Weights of a small transformer language model: a variant of Adam for these matrices.
MLP neurons of a small language model. Each row is named by its layer, matrix (gate and up: input weights; down: output weights) and neuron, and shows model dimensions 80-143. Each number is 200 + 30 x the weight over its row's rms, rounded and kept within 0 to 999. A neuron's up and down rows have the sign that makes its largest values positive.
Before each neuron's rows, "fires after" lists the tokens most often just before its 100 highest values on Wikipedia text that the model never trained on. A number after a token or word is its count.

fires after: " S" 11, " s" 10, " Bas" 10, " " 9, " D" 6, "h" 6
L5.gate437,214,196,194,231,202,168,203,240,194,163,153,219,187,187,190,239,223,174,162,210,152,235,224,237,174,177,242,156,202,228,217,216,222,203,214,221,184,180,189,189,219,220,168,208,225,195,189,186,233,236,177,184,277,248,160,194,216,215,172,227,164,236,223,201
L5.up437,130,186,182,150,191,183,209,224,224,152,246,218,194,260,216,210,204,159,195,215,195,211,213,212,177,217,204,185,246,163,178,222,221,144,181,145,201,211,170,190,171,190,157,231,203,231,180,227,149,224,224,191,140,204,174,187,201,258,219,164,224,227,152,185
L5.down437,203,250,249,233,199,166,188,211,188,192,226,148,214,230,189,184,209,189,265,215,238,208,198,241,255,223,188,223,189,181,211,188,205,201,221,229,202,176,188,238,249,139,183,188,205,156,230,176,218,191,203,225,245,195,232,249,232,191,161,154,204,204,199,212

fires after: " (" 14, " se" 13, " \"" 13, "S" 10, " as" 10, " dif" 5
L4.gate668,186,226,186,245,259,190,178,291,194,179,148,184,264,170,122,168,175,178,184,212,187,256,197,185,243,199,174,183,176,189,232,245,206,244,231,250,259,264,201,160,169,248,209,205,202,196,185,185,178,172,218,196,256,237,192,240,236,157,221,208,160,252,176,232
L4.up668,158,204,213,256,188,209,153,215,169,204,193,167,232,163,146,182,193,255,208,200,227,227,198,170,166,220,261,210,172,209,216,202,238,214,126,187,214,252,191,128,163,213,185,234,226,164,242,196,202,178,207,154,214,232,177,216,173,193,206,182,145,205,167,199
L4.down668,215,177,220,184,182,220,232,163,210,225,196,203,180,251,238,201,257,216,176,205,225,184,214,194,183,212,195,225,179,181,187,168,180,138,169,217,105,142,236,256,172,131,217,162,179,206,229,189,227,210,191,194,155,137,232,185,196,229,225,189,212,189,181,177

fires after: " F" 27, " W" 13, "att" 6, " C" 5, "am" 5
L6.gate517,168,208,209,191,238,196,217,204,206,137,173,177,188,151,200,199,187,234,228,155,157,199,244,221,167,206,199,188,158,196,206,213,169,208,230,180,169,255,213,112,180,239,181,215,214,168,256,180,178,236,210,185,239,223,236,215,183,201,168,202,191,196,226,180
L6.up517,143,217,233,229,212,205,204,213,181,214,197,187,232,176,172,176,190,199,236,204,166,217,203,221,168,183,198,193,213,156,200,234,228,236,247,206,181,193,153,178,224,237,199,174,241,225,229,202,188,194,160,148,150,190,213,158,239,162,221,186,171,210,209,220
L6.down517,188,198,204,184,182,167,190,155,208,159,226,228,166,178,208,169,230,205,231,197,195,210,274,248,208,204,199,199,225,199,227,179,173,193,188,162,144,236,160,173,178,213,253,196,243,168,205,161,184,198,164,169,229,242,206,204,200,197,244,231,167,192,199,164

fires after: " St" 16, " V" 9, " D" 8, " v" 7, " st" 7, " B" 4
L5.gate288,185,185,213,160,212,180,193,236,150,164,211,232,186,203,256,220,222,206,229,221,204,216,162,216,197,156,208,199,219,191,179,220,165,198,199,190,196,232,228,207,203,213,138,257,177,168,209,196,194,235,250,213,165,174,198,169,207,114,210,233,189,220,179,159
L5.up288,252,241,210,213,180,236,210,197,196,213,196,211,200,256,187,251,172,143,214,181,286,187,174,217,204,210,209,230,186,179,193,226,136,195,191,186,237,201,193,209,203,184,193,200,196,207,180,181,181,148,236,164,245,185,185,199,156,225,230,189,245,171,304,207
L5.down288,189,252,220,218,242,166,224,163,184,220,201,214,274,218,193,198,170,155,224,204,248,196,180,225,183,225,240,260,249,247,176,205,155,165,190,205,236,212,216,193,206,210,230,222,203,236,200,176,220,185,157,283,165,186,180,211,170,234,236,223,215,159,195,245

fires after: " O" 17, " T" 16, " N" 14, " A" 9, " M" 8, "iter" 8
L3.gate364,214,190,191,157,136,184,203,209,180,173,209,156,188,168,202,167,222,176,169,201,208,250,186,192,203,166,149,171,220,199,152,186,212,282,218,197,217,211,219,202,203,170,235,202,191,218,211,175,212,225,220,255,204,162,246,166,220,176,201,268,165,190,197,193
L3.up364,188,164,219,182,128,170,176,222,223,193,172,208,200,210,140,155,186,207,137,207,178,209,159,211,178,248,179,193,181,228,156,219,198,244,195,198,184,190,210,264,220,199,198,250,194,173,184,226,213,244,202,249,233,224,217,209,214,186,177,227,252,188,193,243
L3.down364,212,208,190,175,164,195,197,177,210,219,187,253,224,204,165,209,158,189,190,188,237,154,206,176,197,259,170,204,149,194,170,159,152,192,183,188,147,169,192,235,225,168,204,222,192,189,220,253,189,168,192,192,241,240,145,209,238,210,122,197,276,175,198,181

fires after: " c" 23, " n" 12, "c" 9, " l" 8, " C" 8, "C" 6
L4.gate390,238,273,205,226,187,195,186,232,187,243,197,216,183,222,196,213,251,221,141,203,187,157,219,262,242,221,207,166,165,197,203,215,234,145,196,213,173,196,160,194,157,237,153,186,242,144,154,136,201,249,192,210,190,173,179,228,191,223,171,229,239,181,226,232
L4.up390,173,247,207,188,146,206,211,226,173,223,208,276,199,190,179,206,195,182,160,205,150,183,192,132,212,199,207,150,170,246,213,226,210,209,172,227,194,168,195,253,199,229,197,206,177,172,172,192,148,222,229,213,301,222,156,195,249,203,160,237,247,173,163,196
L4.down390,178,158,158,185,245,229,229,129,181,232,181,224,195,213,244,166,204,172,279,217,237,140,210,220,220,188,150,237,226,178,206,217,193,214,179,209,231,183,169,140,210,203,211,188,166,206,204,192,206,148,168,210,176,204,211,187,164,161,239,228,190,226,207,167

fires after: " R" 25, "c" 6, "ar" 5, " As" 5, " S" 5, " N" 5
L3.gate412,179,203,186,142,252,240,184,251,154,151,210,200,204,175,223,185,228,209,213,225,184,243,177,219,239,195,190,161,200,165,212,179,222,189,211,205,201,215,164,153,205,250,227,210,199,191,159,214,190,251,220,253,171,223,228,234,197,220,146,228,240,211,224,174
L3.up412,198,170,190,196,179,229,186,186,161,230,193,184,197,180,253,150,237,196,202,160,172,214,225,236,189,189,142,183,162,155,203,184,187,161,217,198,254,190,190,198,228,177,228,193,160,207,135,215,207,252,174,199,149,215,190,220,209,188,200,217,223,280,218,160
L3.down412,221,178,241,273,126,184,228,146,228,191,196,219,184,206,186,208,170,213,142,175,208,190,243,176,151,200,172,225,171,199,204,220,181,180,188,181,223,242,256,285,250,146,178,206,159,196,172,143,215,218,174,171,230,194,178,142,135,139,247,184,182,248,211,218

fires after: " B" 24, "-" 15, "B" 10, " D" 6, " sub" 4
L6.gate323,129,207,161,215,218,193,194,217,187,185,182,174,153,133,181,164,237,205,239,210,204,200,169,186,184,181,206,205,196,239,130,173,210,220,177,189,213,154,217,141,159,217,147,214,226,190,215,164,195,166,192,224,185,161,208,222,230,196,222,184,140,222,219,186
L6.up323,260,200,197,259,212,239,177,197,189,132,166,161,161,194,204,167,167,202,167,196,205,210,234,180,199,163,197,232,165,197,207,214,180,224,195,201,184,234,222,172,208,190,131,237,170,227,196,205,173,179,227,217,155,163,256,248,239,246,159,181,177,163,206,228
L6.down323,211,177,201,201,193,242,171,130,219,183,213,211,216,215,220,242,246,193,173,176,173,180,194,214,148,230,197,155,176,178,169,186,189,185,198,158,177,195,213,264,224,195,256,183,160,166,158,228,221,223,204,180,221,204,190,134,216,204,162,192,230,203,197,226

fires after: " B" 17, " Bar" 11, "igh" 9, "al" 8, "B" 5, " St" 5
L5.gate555,168,155,234,170,208,181,209,267,208,201,176,239,212,194,159,210,186,219,237,240,132,173,161,175,212,177,195,180,259,211,187,193,162,188,265,161,222,205,191,243,191,152,216,226,203,220,174,225,192,266,201,204,189,214,198,178,200,152,208,197,197,214,236,203
L5.up555,189,171,205,159,207,231,191,217,207,232,218,180,247,234,173,215,178,202,146,196,255,137,220,189,127,233,185,212,198,216,169,173,216,151,240,127,204,223,229,226,242,178,217,207,147,256,215,218,241,213,214,235,270,216,186,192,191,195,191,214,209,222,210,203
L5.down555,181,193,180,169,228,183,198,190,207,152,245,203,166,254,228,214,172,165,236,187,195,206,183,199,223,174,191,150,212,164,211,187,217,173,180,168,183,196,201,211,180,173,203,218,194,207,194,208,200,197,204,227,221,186,198,224,214,249,169,193,197,185,212,225

fires after: " r" 17, "|" 15, " R" 10, " |" 7, " Cr" 7, " b" 6
L9.gate104,192,192,209,158,164,166,192,194,194,188,172,221,194,151,200,188,217,204,267,200,174,209,160,239,198,178,147,196,206,193,217,230,170,237,234,190,204,193,157,200,210,242,248,171,188,247,250,174,176,208,172,182,162,203,150,185,252,225,233,216,149,238,191,194
L9.up104,209,213,189,217,188,210,247,216,169,209,132,192,168,185,214,241,213,248,249,174,147,212,188,210,190,153,162,196,224,196,201,194,155,206,228,196,190,190,217,186,155,185,211,219,190,204,235,197,227,184,191,179,193,196,185,265,206,203,199,202,199,167,239,167
L9.down104,221,216,162,202,165,154,196,236,199,210,232,160,266,196,134,180,175,235,148,218,237,236,229,225,161,185,173,272,190,172,247,256,180,198,201,164,214,219,234,168,176,198,210,211,156,188,208,189,205,217,249,196,184,203,203,249,183,265,208,182,235,158,201,193

fires after: " R" 30, " Con" 9, " N" 8, " C" 7, " G" 6
L3.gate720,135,247,184,190,192,171,225,204,216,221,197,245,198,232,235,159,238,222,188,209,209,186,173,161,192,202,123,170,185,238,154,182,218,197,207,197,253,120,199,194,152,186,227,205,164,195,209,169,178,205,171,266,237,207,197,239,191,217,206,252,188,183,243,170
L3.up720,184,174,190,236,186,217,159,192,198,225,236,190,183,199,195,214,211,198,218,216,237,211,154,219,177,191,193,206,204,199,207,176,228,121,213,177,196,247,162,200,219,236,177,153,215,197,231,180,154,186,244,273,165,246,203,236,196,196,188,222,163,190,174,189
L3.down720,160,168,153,195,182,205,219,185,240,223,186,225,208,164,167,192,200,176,232,216,190,230,254,196,177,155,213,200,212,217,171,169,201,160,207,239,190,249,265,202,248,207,155,215,244,199,176,212,195,223,136,201,217,210,277,218,157,165,251,203,156,257,181,233

fires after: " V" 20, " T" 19, " K" 16, " S" 6, " P" 5, "Ar" 5
L6.gate715,203,187,183,191,233,234,195,221,218,159,236,220,209,168,157,213,203,209,281,212,169,216,149,216,213,152,201,217,210,204,190,202,202,170,195,203,195,200,203,190,275,232,171,224,208,224,225,219,205,200,205,191,240,175,207,202,149,152,217,182,175,223,193,195
L6.up715,211,171,175,140,242,186,198,196,170,223,202,222,218,216,208,202,178,183,220,139,226,231,171,194,167,221,205,193,172,158,183,251,210,221,168,186,223,190,230,173,236,200,192,173,195,181,188,175,210,222,209,207,229,203,219,223,241,183,187,258,220,187,250,234
L6.down715,195,171,233,174,212,198,213,168,152,179,173,200,158,211,234,153,215,188,232,212,160,225,240,163,238,172,234,279,218,201,209,202,195,175,185,209,165,145,145,195,206,204,168,193,197,187,187,225,233,171,192,212,224,159,208,185,154,184,224,173,140,240,152,204

fires after: " T" 14, " A" 9, "h" 8, " Sh" 7, " U" 6, "ok" 6
L3.gate415,155,201,215,213,240,207,195,223,204,205,259,214,211,150,226,190,160,158,169,221,231,168,203,163,177,203,203,172,227,211,164,198,208,226,240,213,210,209,208,164,203,200,253,244,183,198,206,184,204,200,174,208,178,241,152,242,179,163,182,254,180,194,198,162
L3.up415,162,221,195,195,193,175,123,223,201,188,192,197,231,158,213,206,225,167,201,193,165,197,223,180,224,170,190,194,210,202,187,238,175,208,246,189,234,195,212,178,213,203,169,201,220,230,241,206,241,182,151,262,219,235,215,203,186,169,192,290,185,191,184,196
L3.down415,198,203,189,250,136,205,211,225,203,204,154,184,200,187,183,212,222,209,230,243,175,208,197,206,193,243,204,191,190,238,170,250,188,236,165,194,211,194,215,219,210,231,209,174,184,200,198,206,200,191,218,212,222,107,226,186,199,190,196,181,303,142,243,180

fires after: " s" 19, " " 11, " 9" 7, " S" 6, " d" 5, " P" 5
L5.gate673,173,184,205,234,214,156,230,221,176,168,213,191,246,189,206,206,187,216,205,236,190,168,210,247,147,187,182,210,243,165,208,199,252,218,154,225,171,225,215,190,190,241,173,194,135,144,187,162,220,188,233,189,258,148,210,171,238,200,179,266,240,195,171,215
L5.up673,214,210,175,247,220,168,124,183,219,258,247,217,186,139,218,271,240,214,182,181,225,242,146,263,171,205,198,192,188,220,167,269,162,187,206,177,249,219,205,238,215,198,186,224,209,235,231,196,151,226,182,192,246,169,221,213,221,184,171,180,207,202,244,167
L5.down673,193,194,219,138,246,195,276,171,187,183,195,187,219,231,168,167,143,204,228,260,172,215,233,133,189,213,192,202,184,193,237,160,244,236,201,209,127,235,253,197,181,189,183,162,177,176,229,225,225,212,242,194,169,234,178,241,164,226,164,206,163,171,178,192

fires after: " (" 15, " o" 13, "S" 13, " " 13, " U" 9, " S" 7
L4.gate280,160,295,229,216,219,221,259,234,181,150,179,199,220,187,160,156,248,205,172,254,166,214,210,202,237,207,172,139,163,143,244,231,217,226,203,180,233,130,202,200,155,225,219,222,237,183,189,123,175,193,224,206,235,177,242,181,212,189,174,215,194,230,196,238
L4.up280,141,242,217,184,179,193,161,217,185,187,161,202,198,198,167,159,211,210,176,209,253,192,237,240,157,221,218,164,221,202,226,228,239,268,196,196,169,126,194,237,220,201,195,236,231,245,199,182,196,184,256,155,174,183,266,170,198,174,203,187,144,179,182,177
L4.down280,172,193,190,151,185,195,147,201,216,253,220,217,200,194,226,260,199,205,210,137,270,172,201,196,164,209,208,252,248,248,194,204,184,186,214,231,220,230,187,234,232,144,192,206,199,235,213,246,227,179,226,181,147,224,222,218,217,177,193,212,161,148,222,168

fires after: " in" 26, " In" 13, "," 8, "In" 7, " As" 5, "°" 5
L8.gate423,204,221,175,233,196,200,190,180,163,272,178,194,185,216,121,198,199,216,192,177,221,200,206,223,203,148,180,200,214,205,213,216,181,231,208,218,225,273,212,176,180,192,235,188,149,206,236,215,186,231,230,182,267,199,226,183,202,230,229,199,140,170,195,184
L8.up423,134,219,203,208,180,185,265,241,215,211,163,158,219,201,184,243,210,208,202,200,257,166,170,156,233,213,235,168,193,207,197,140,202,236,199,164,199,203,249,183,150,210,203,206,260,249,211,213,238,207,140,188,211,208,196,224,214,165,158,152,193,197,215,184
L8.down423,292,229,178,188,193,192,189,190,236,222,201,218,211,185,215,215,217,231,197,164,212,210,226,181,237,184,236,155,200,172,203,158,206,166,166,195,157,193,175,194,223,189,158,254,174,162,241,203,188,206,209,212,213,150,179,205,194,232,175,222,252,153,186,167

fires after: " v" 14, " St" 14, " V" 11, "d" 10, " S" 7, "R" 6
L3.gate463,244,164,230,191,211,192,244,196,180,184,138,205,198,148,201,197,267,196,268,225,173,193,208,233,231,131,221,193,207,198,219,242,164,212,155,209,237,202,197,149,196,223,277,220,216,193,191,190,197,225,249,242,210,214,204,185,179,151,162,255,256,179,186,199
L3.up463,229,208,212,190,219,179,185,177,190,226,156,229,180,138,183,206,227,257,245,176,209,199,221,143,203,151,178,214,148,283,242,178,183,240,148,242,207,243,217,210,202,199,237,182,157,197,183,202,224,240,181,221,134,189,126,202,180,196,165,226,202,176,215,185
L3.down463,200,177,223,202,234,193,164,212,137,243,150,216,276,173,137,204,165,214,196,212,275,167,237,186,206,220,213,233,146,242,211,199,172,225,208,264,217,205,194,203,178,206,226,214,197,204,153,235,171,179,168,208,152,202,138,248,177,220,200,192,205,203,229,236

fires after: " Pol" 18, " l" 11, " C" 6, "ol" 5, "oc" 5, " Lat" 5
L4.gate693,140,167,169,172,219,183,239,215,168,165,224,191,205,200,195,203,209,188,208,184,175,235,217,185,239,164,209,176,206,212,132,188,206,161,250,218,205,190,166,210,186,214,171,174,193,182,220,221,217,211,231,207,182,158,159,210,227,205,180,205,178,254,199,207
L4.up693,135,184,165,213,178,172,198,220,191,222,240,182,200,134,218,210,172,222,169,170,250,187,208,197,229,218,200,185,254,163,193,189,201,164,236,164,232,173,208,220,208,189,151,121,194,234,187,235,210,167,250,248,195,179,210,198,244,221,209,210,192,232,200,200
L4.down693,187,214,190,215,159,142,146,195,220,227,178,206,190,204,248,170,216,209,188,198,243,160,177,235,205,233,235,232,188,165,240,182,205,253,193,171,218,217,223,200,221,190,206,222,236,214,199,191,165,211,180,206,200,220,240,209,190,178,187,206,201,235,215,213

fires after: " =" 29, " s" 9, " I" 8, " T" 6, " S" 5
L6.gate366,177,181,181,230,224,166,140,177,118,162,172,241,182,232,217,180,224,166,176,240,227,218,148,209,194,198,218,175,193,167,163,219,254,230,195,221,236,231,180,211,161,190,239,218,164,178,230,154,229,204,186,231,244,222,204,198,194,219,179,280,195,244,202,237
L6.up366,162,225,208,185,266,198,171,202,160,193,193,207,227,171,256,200,233,207,188,207,199,218,206,217,193,168,227,168,172,198,216,249,196,210,244,155,253,177,190,165,165,213,224,198,211,205,158,193,229,141,181,204,209,233,185,251,238,190,248,220,235,179,190,172
L6.down366,178,230,242,203,162,201,204,170,236,239,230,198,253,158,159,230,211,200,180,235,213,174,176,210,241,174,189,348,212,201,260,153,160,196,202,228,234,211,275,213,201,201,199,217,230,228,205,108,194,248,208,187,177,198,170,208,195,227,200,218,199,219,231,178

fires after: " St" 15, " st" 15, " W" 14, "re" 7, " w" 6, "ic" 5
L8.gate74,204,195,163,202,165,198,124,187,196,183,188,274,159,159,224,215,209,165,220,180,212,225,264,244,242,223,165,193,177,174,175,198,163,168,182,223,176,175,163,265,132,166,239,208,174,169,244,139,173,162,241,215,228,157,223,157,195,238,212,140,184,174,184,173
L8.up74,162,233,172,221,215,207,180,193,139,208,173,204,203,205,216,151,153,228,184,230,250,203,203,260,180,188,187,222,159,197,186,163,237,171,208,223,253,223,221,214,206,232,220,225,145,177,174,188,237,209,240,233,176,183,224,232,210,233,183,196,217,185,164,201
L8.down74,204,211,236,123,173,167,240,230,206,199,183,190,171,231,137,179,222,179,224,153,239,228,192,193,260,201,234,186,200,183,221,208,193,224,250,203,162,201,210,193,234,206,169,172,221,197,241,168,204,260,193,220,203,265,208,209,179,203,242,201,156,176,226,211

fires after: " D" 43, " S" 28, " Dr" 8, " F" 4, " St" 4
L4.gate568,151,200,247,184,192,206,224,211,200,160,173,214,236,220,205,172,203,205,207,177,169,149,190,202,221,204,172,146,169,209,233,180,185,222,207,192,201,245,171,229,179,206,177,186,180,229,205,157,156,185,201,185,192,208,228,188,218,113,247,224,193,208,213,209
L4.up568,195,182,160,229,223,185,182,213,236,167,191,212,248,136,251,255,197,171,223,194,187,194,242,212,188,213,243,260,163,212,191,175,143,243,189,229,207,138,206,198,225,186,247,197,149,220,178,275,210,175,175,203,199,185,194,173,194,257,161,233,202,183,229,157
L4.down568,171,180,149,199,175,232,200,206,214,209,226,210,188,212,236,166,166,195,213,217,171,191,145,190,218,224,252,114,212,239,186,192,209,186,192,221,166,233,204,213,186,235,200,179,193,221,211,195,236,218,226,161,173,252,216,193,189,225,236,204,225,215,247,233

fires after: " S" 16, "S" 13, " D" 9, " s" 6, " v" 6
L6.gate108,123,212,156,171,200,164,235,205,216,187,215,244,235,206,227,158,228,196,240,219,201,210,207,217,216,143,252,229,199,208,200,191,219,223,260,200,221,219,189,240,203,231,244,215,219,172,222,142,230,231,229,222,219,172,166,195,185,154,179,193,251,194,217,158
L6.up108,196,220,221,166,223,215,225,174,251,191,212,207,161,220,243,189,217,158,216,231,187,161,165,184,179,163,247,182,258,135,201,188,241,182,186,155,233,186,219,187,257,165,219,227,218,110,200,206,226,241,248,254,206,128,159,204,202,193,199,151,256,220,153,179
L6.down108,259,185,236,221,194,234,172,205,205,186,257,196,177,211,235,157,212,176,169,223,201,216,130,226,210,205,213,183,271,215,148,230,187,211,151,200,208,213,230,204,247,209,145,144,212,221,245,262,252,162,212,227,215,266,224,178,181,197,192,171,146,179,225,215

fires after: " S" 18, "ai" 16, "als" 11, " M" 8, " P" 6, " s" 6
L8.gate1,211,194,159,249,201,192,187,235,201,236,194,171,269,200,178,186,252,206,231,230,187,223,215,194,145,192,136,218,224,135,200,216,228,264,197,244,219,183,190,162,185,235,211,243,242,184,258,229,190,236,170,234,134,217,205,196,223,199,221,241,193,221,276,195
L8.up1,228,222,256,166,207,202,178,154,210,172,209,205,234,184,195,210,197,201,189,175,166,160,183,234,223,193,272,213,163,241,205,167,192,259,188,170,230,235,195,214,234,143,241,191,205,227,210,173,146,165,212,169,187,147,248,240,223,208,180,225,184,234,154,184
L8.down1,199,248,197,164,225,211,196,221,171,197,188,195,226,233,153,185,230,181,213,225,198,239,210,166,225,213,169,197,222,201,191,225,197,242,243,270,217,242,251,180,164,219,245,187,185,206,157,196,223,234,209,243,205,196,201,196,214,283,167,215,127,180,191,160

fires after: " do" 12, "h" 10, " R" 9, " J" 8, " Y" 7, " Sh" 5
L4.gate139,168,181,199,184,218,202,200,182,192,203,240,201,244,195,220,259,236,200,186,188,267,204,195,199,249,209,216,181,252,222,178,166,209,181,287,246,199,243,201,166,170,261,217,236,242,217,188,180,197,243,222,237,205,199,131,183,174,226,227,197,159,198,207,161
L4.up139,157,182,223,188,183,194,201,238,225,217,237,155,257,240,254,207,191,209,226,183,236,176,240,215,197,155,203,205,202,179,218,220,206,178,256,198,140,200,200,170,200,274,189,183,190,137,195,198,245,213,207,215,160,203,172,212,238,162,246,218,176,154,203,177
L4.down139,190,225,202,193,205,206,172,213,197,233,257,173,233,209,217,148,174,237,191,222,160,188,223,169,222,173,220,160,212,104,227,293,212,226,175,179,200,198,177,194,236,212,174,158,208,161,228,214,210,185,188,206,194,243,143,212,236,191,236,207,203,192,247,189

fires after: " D" 16, " s" 13, " S" 12, "S" 10, "D" 5
L3.gate466,220,214,159,193,242,149,181,213,187,175,183,177,207,159,239,260,220,197,259,218,171,187,244,187,194,158,239,205,251,222,192,180,170,193,184,168,163,175,127,211,193,191,155,166,227,232,149,229,194,251,216,183,204,214,175,163,231,201,187,203,197,183,248,201
L3.up466,205,208,194,209,250,189,152,209,200,206,204,192,218,144,222,226,209,153,205,205,199,207,183,200,182,190,242,221,228,204,202,233,195,211,237,149,151,198,206,221,184,187,211,163,243,224,214,223,190,206,194,191,226,218,181,189,222,144,169,161,241,214,235,146
L3.down466,230,182,221,212,177,190,211,153,220,224,218,182,206,253,179,191,181,162,205,200,166,193,175,197,151,227,237,219,162,189,301,206,188,221,228,169,211,190,245,209,150,170,232,193,227,185,253,225,214,196,195,200,191,196,147,192,198,161,116,175,223,183,153,148

fires after: " R" 20, " N" 14, " S" 12, " E" 7, "0" 5, "S" 4
L7.gate64,164,181,188,230,221,211,271,244,144,174,225,216,212,247,181,204,214,238,170,241,204,250,177,214,184,210,255,196,191,156,181,232,288,233,254,221,239,193,171,188,169,272,214,160,195,185,207,182,212,222,214,212,217,170,185,207,223,234,171,210,189,179,251,223
L7.up64,174,201,221,213,169,208,168,208,201,162,219,191,197,179,179,235,199,170,268,231,253,230,238,170,206,190,207,231,169,191,167,158,198,208,168,199,181,198,214,155,211,237,221,190,196,207,189,202,165,198,163,197,193,230,195,211,218,218,141,236,228,216,194,210
L7.down64,223,255,175,174,250,193,226,173,210,189,189,182,201,176,213,198,264,238,211,156,201,190,180,206,216,206,172,222,206,207,226,272,134,198,165,188,224,151,229,243,268,142,156,218,170,197,165,186,194,199,167,216,163,233,180,191,196,179,232,154,181,181,207,235

fires after: "," 35, "-" 16, " (" 7, " \"" 6
L9.gate99,179,150,202,211,187,220,179,236,196,205,249,181,202,174,173,132,236,219,141,166,235,270,229,193,206,209,162,193,138,197,200,242,235,190,182,237,251,187,202,180,151,251,201,173,211,213,144,256,221,200,188,167,210,154,184,249,174,150,196,190,193,232,196,125
L9.up99,249,121,224,197,196,228,205,173,231,210,197,207,170,188,146,206,162,268,209,217,169,211,220,165,158,222,190,163,194,202,166,228,221,203,220,207,178,231,253,235,264,229,242,252,197,241,208,171,198,214,234,224,258,192,209,205,223,184,138,262,159,185,186,189
L9.down99,146,241,163,221,174,175,186,213,187,193,209,174,220,193,175,208,178,243,209,191,249,192,197,218,236,220,231,171,150,163,199,207,272,163,183,199,216,183,165,163,211,149,110,180,219,212,200,179,227,202,163,175,203,150,212,204,177,193,233,188,218,141,193,230

fires after: " B" 23, " T" 18, " F" 12, " U" 10, " P" 6, "F" 4
L6.gate560,206,167,207,214,210,175,166,217,268,210,201,233,230,161,202,246,130,166,245,148,152,153,209,212,210,155,150,192,238,186,197,237,88,200,209,208,143,206,219,153,225,195,172,227,211,236,180,161,185,235,222,215,223,160,194,166,170,156,213,227,173,212,192,172
L6.up560,182,212,174,213,212,222,223,196,162,187,204,195,242,227,168,167,197,153,231,240,221,179,209,160,188,170,174,235,233,115,175,170,197,211,204,264,170,180,246,130,200,248,207,211,223,212,164,216,200,209,222,195,226,172,225,243,246,167,202,224,167,210,175,242
L6.down560,221,163,137,169,157,163,237,195,171,289,243,171,207,240,256,162,239,249,154,215,171,165,177,171,182,260,211,193,191,225,201,219,238,205,197,205,212,202,142,250,203,181,217,221,188,185,236,213,179,210,122,209,205,183,226,182,180,191,225,219,195,143,214,172

fires after: " D" 20, " B" 15, " S" 5, "d" 5, "er" 5, " Ter" 4
L3.gate565,169,177,190,222,245,142,206,229,164,184,183,185,218,180,192,215,210,184,182,225,201,231,169,201,227,141,189,151,170,202,198,237,126,199,166,181,223,148,207,247,189,218,238,211,219,177,226,161,150,120,177,205,151,212,210,238,203,217,162,163,180,119,198,248
L3.up565,231,256,160,242,254,160,163,245,214,207,202,220,208,181,225,238,218,217,222,187,219,209,223,203,165,168,256,244,178,233,246,226,173,229,243,185,168,141,220,185,205,174,196,243,185,195,166,251,194,139,219,160,246,160,258,257,164,240,169,209,169,168,226,188
L3.down565,206,222,217,192,156,206,221,213,207,187,161,245,206,177,180,215,194,180,198,170,215,205,205,208,153,245,229,227,195,223,202,198,220,176,257,188,192,186,228,157,203,201,123,225,183,233,131,258,221,270,200,214,217,193,191,167,198,248,211,211,210,247,193,182

fires after: " In" 18, " in" 12, " At" 10, " app" 9, " ab" 5, " App" 5
L8.gate300,229,216,152,178,232,235,220,216,228,213,115,172,159,259,106,222,190,216,215,143,192,218,205,220,184,250,177,181,222,233,253,163,179,246,153,181,230,239,161,170,210,209,221,232,205,210,181,194,193,137,202,197,236,258,167,221,108,184,197,186,247,175,149,196
L8.up300,155,155,255,242,177,232,261,205,160,170,190,169,208,209,152,188,239,254,186,136,211,184,184,172,203,193,233,177,180,235,139,218,217,221,217,226,241,246,196,227,200,202,165,204,237,279,212,182,202,157,221,209,172,199,153,171,215,205,246,189,231,275,188,157
L8.down300,195,278,170,188,192,221,221,184,233,147,234,260,167,226,291,226,216,162,200,214,165,223,231,219,212,172,179,204,176,194,182,197,180,188,231,171,172,244,230,254,231,208,186,177,129,184,229,230,218,215,215,205,231,211,162,212,150,149,191,188,235,175,153,209

fires after: "\n" 26, " O" 8, " List" 6, "T" 5, " N" 5
L9.gate690,205,249,236,164,174,205,139,189,201,207,228,212,200,207,214,230,214,226,220,234,199,201,231,185,160,182,206,179,208,198,154,213,229,292,197,171,174,155,226,219,228,205,192,219,176,186,251,105,185,214,249,260,200,178,242,202,229,175,176,219,207,200,153,183
L9.up690,161,252,209,169,201,133,178,175,186,233,210,260,169,186,185,182,178,144,193,171,178,217,209,263,199,189,202,199,197,208,234,248,209,167,121,187,186,154,247,232,220,207,163,221,182,146,193,163,221,174,172,231,154,181,222,159,240,261,178,233,209,196,175,206
L9.down690,231,167,248,222,173,198,218,222,182,236,237,162,183,218,217,189,233,240,215,222,233,176,276,188,229,160,163,321,201,194,199,196,227,211,180,203,210,187,253,173,178,186,252,185,204,149,179,163,208,175,192,201,225,170,214,224,151,275,182,173,225,245,206,215

fires after: " W" 22, " new" 9, " w" 8, "f" 6, "ivers" 6
L3.gate628,220,158,157,231,166,193,209,184,202,225,197,214,177,198,187,203,188,146,238,203,179,203,175,178,232,159,163,169,214,171,216,180,148,225,214,226,177,172,167,157,188,191,181,185,229,237,189,186,168,215,210,218,178,207,206,177,215,221,189,174,203,200,195,157
L3.up628,227,170,180,209,204,215,172,132,203,188,166,234,207,159,205,184,160,257,187,117,203,207,209,195,231,208,167,218,273,184,171,201,233,237,189,173,251,207,198,229,228,171,237,261,146,242,191,201,204,173,219,239,216,237,219,220,199,254,193,167,176,164,120,177
L3.down628,213,246,214,193,210,169,170,200,189,174,190,254,175,79,243,177,213,212,204,175,236,188,120,192,204,160,210,214,190,259,197,166,238,248,208,201,201,189,201,217,217,176,173,227,223,229,204,194,196,204,187,186,199,171,217,239,158,154,220,204,188,212,182,162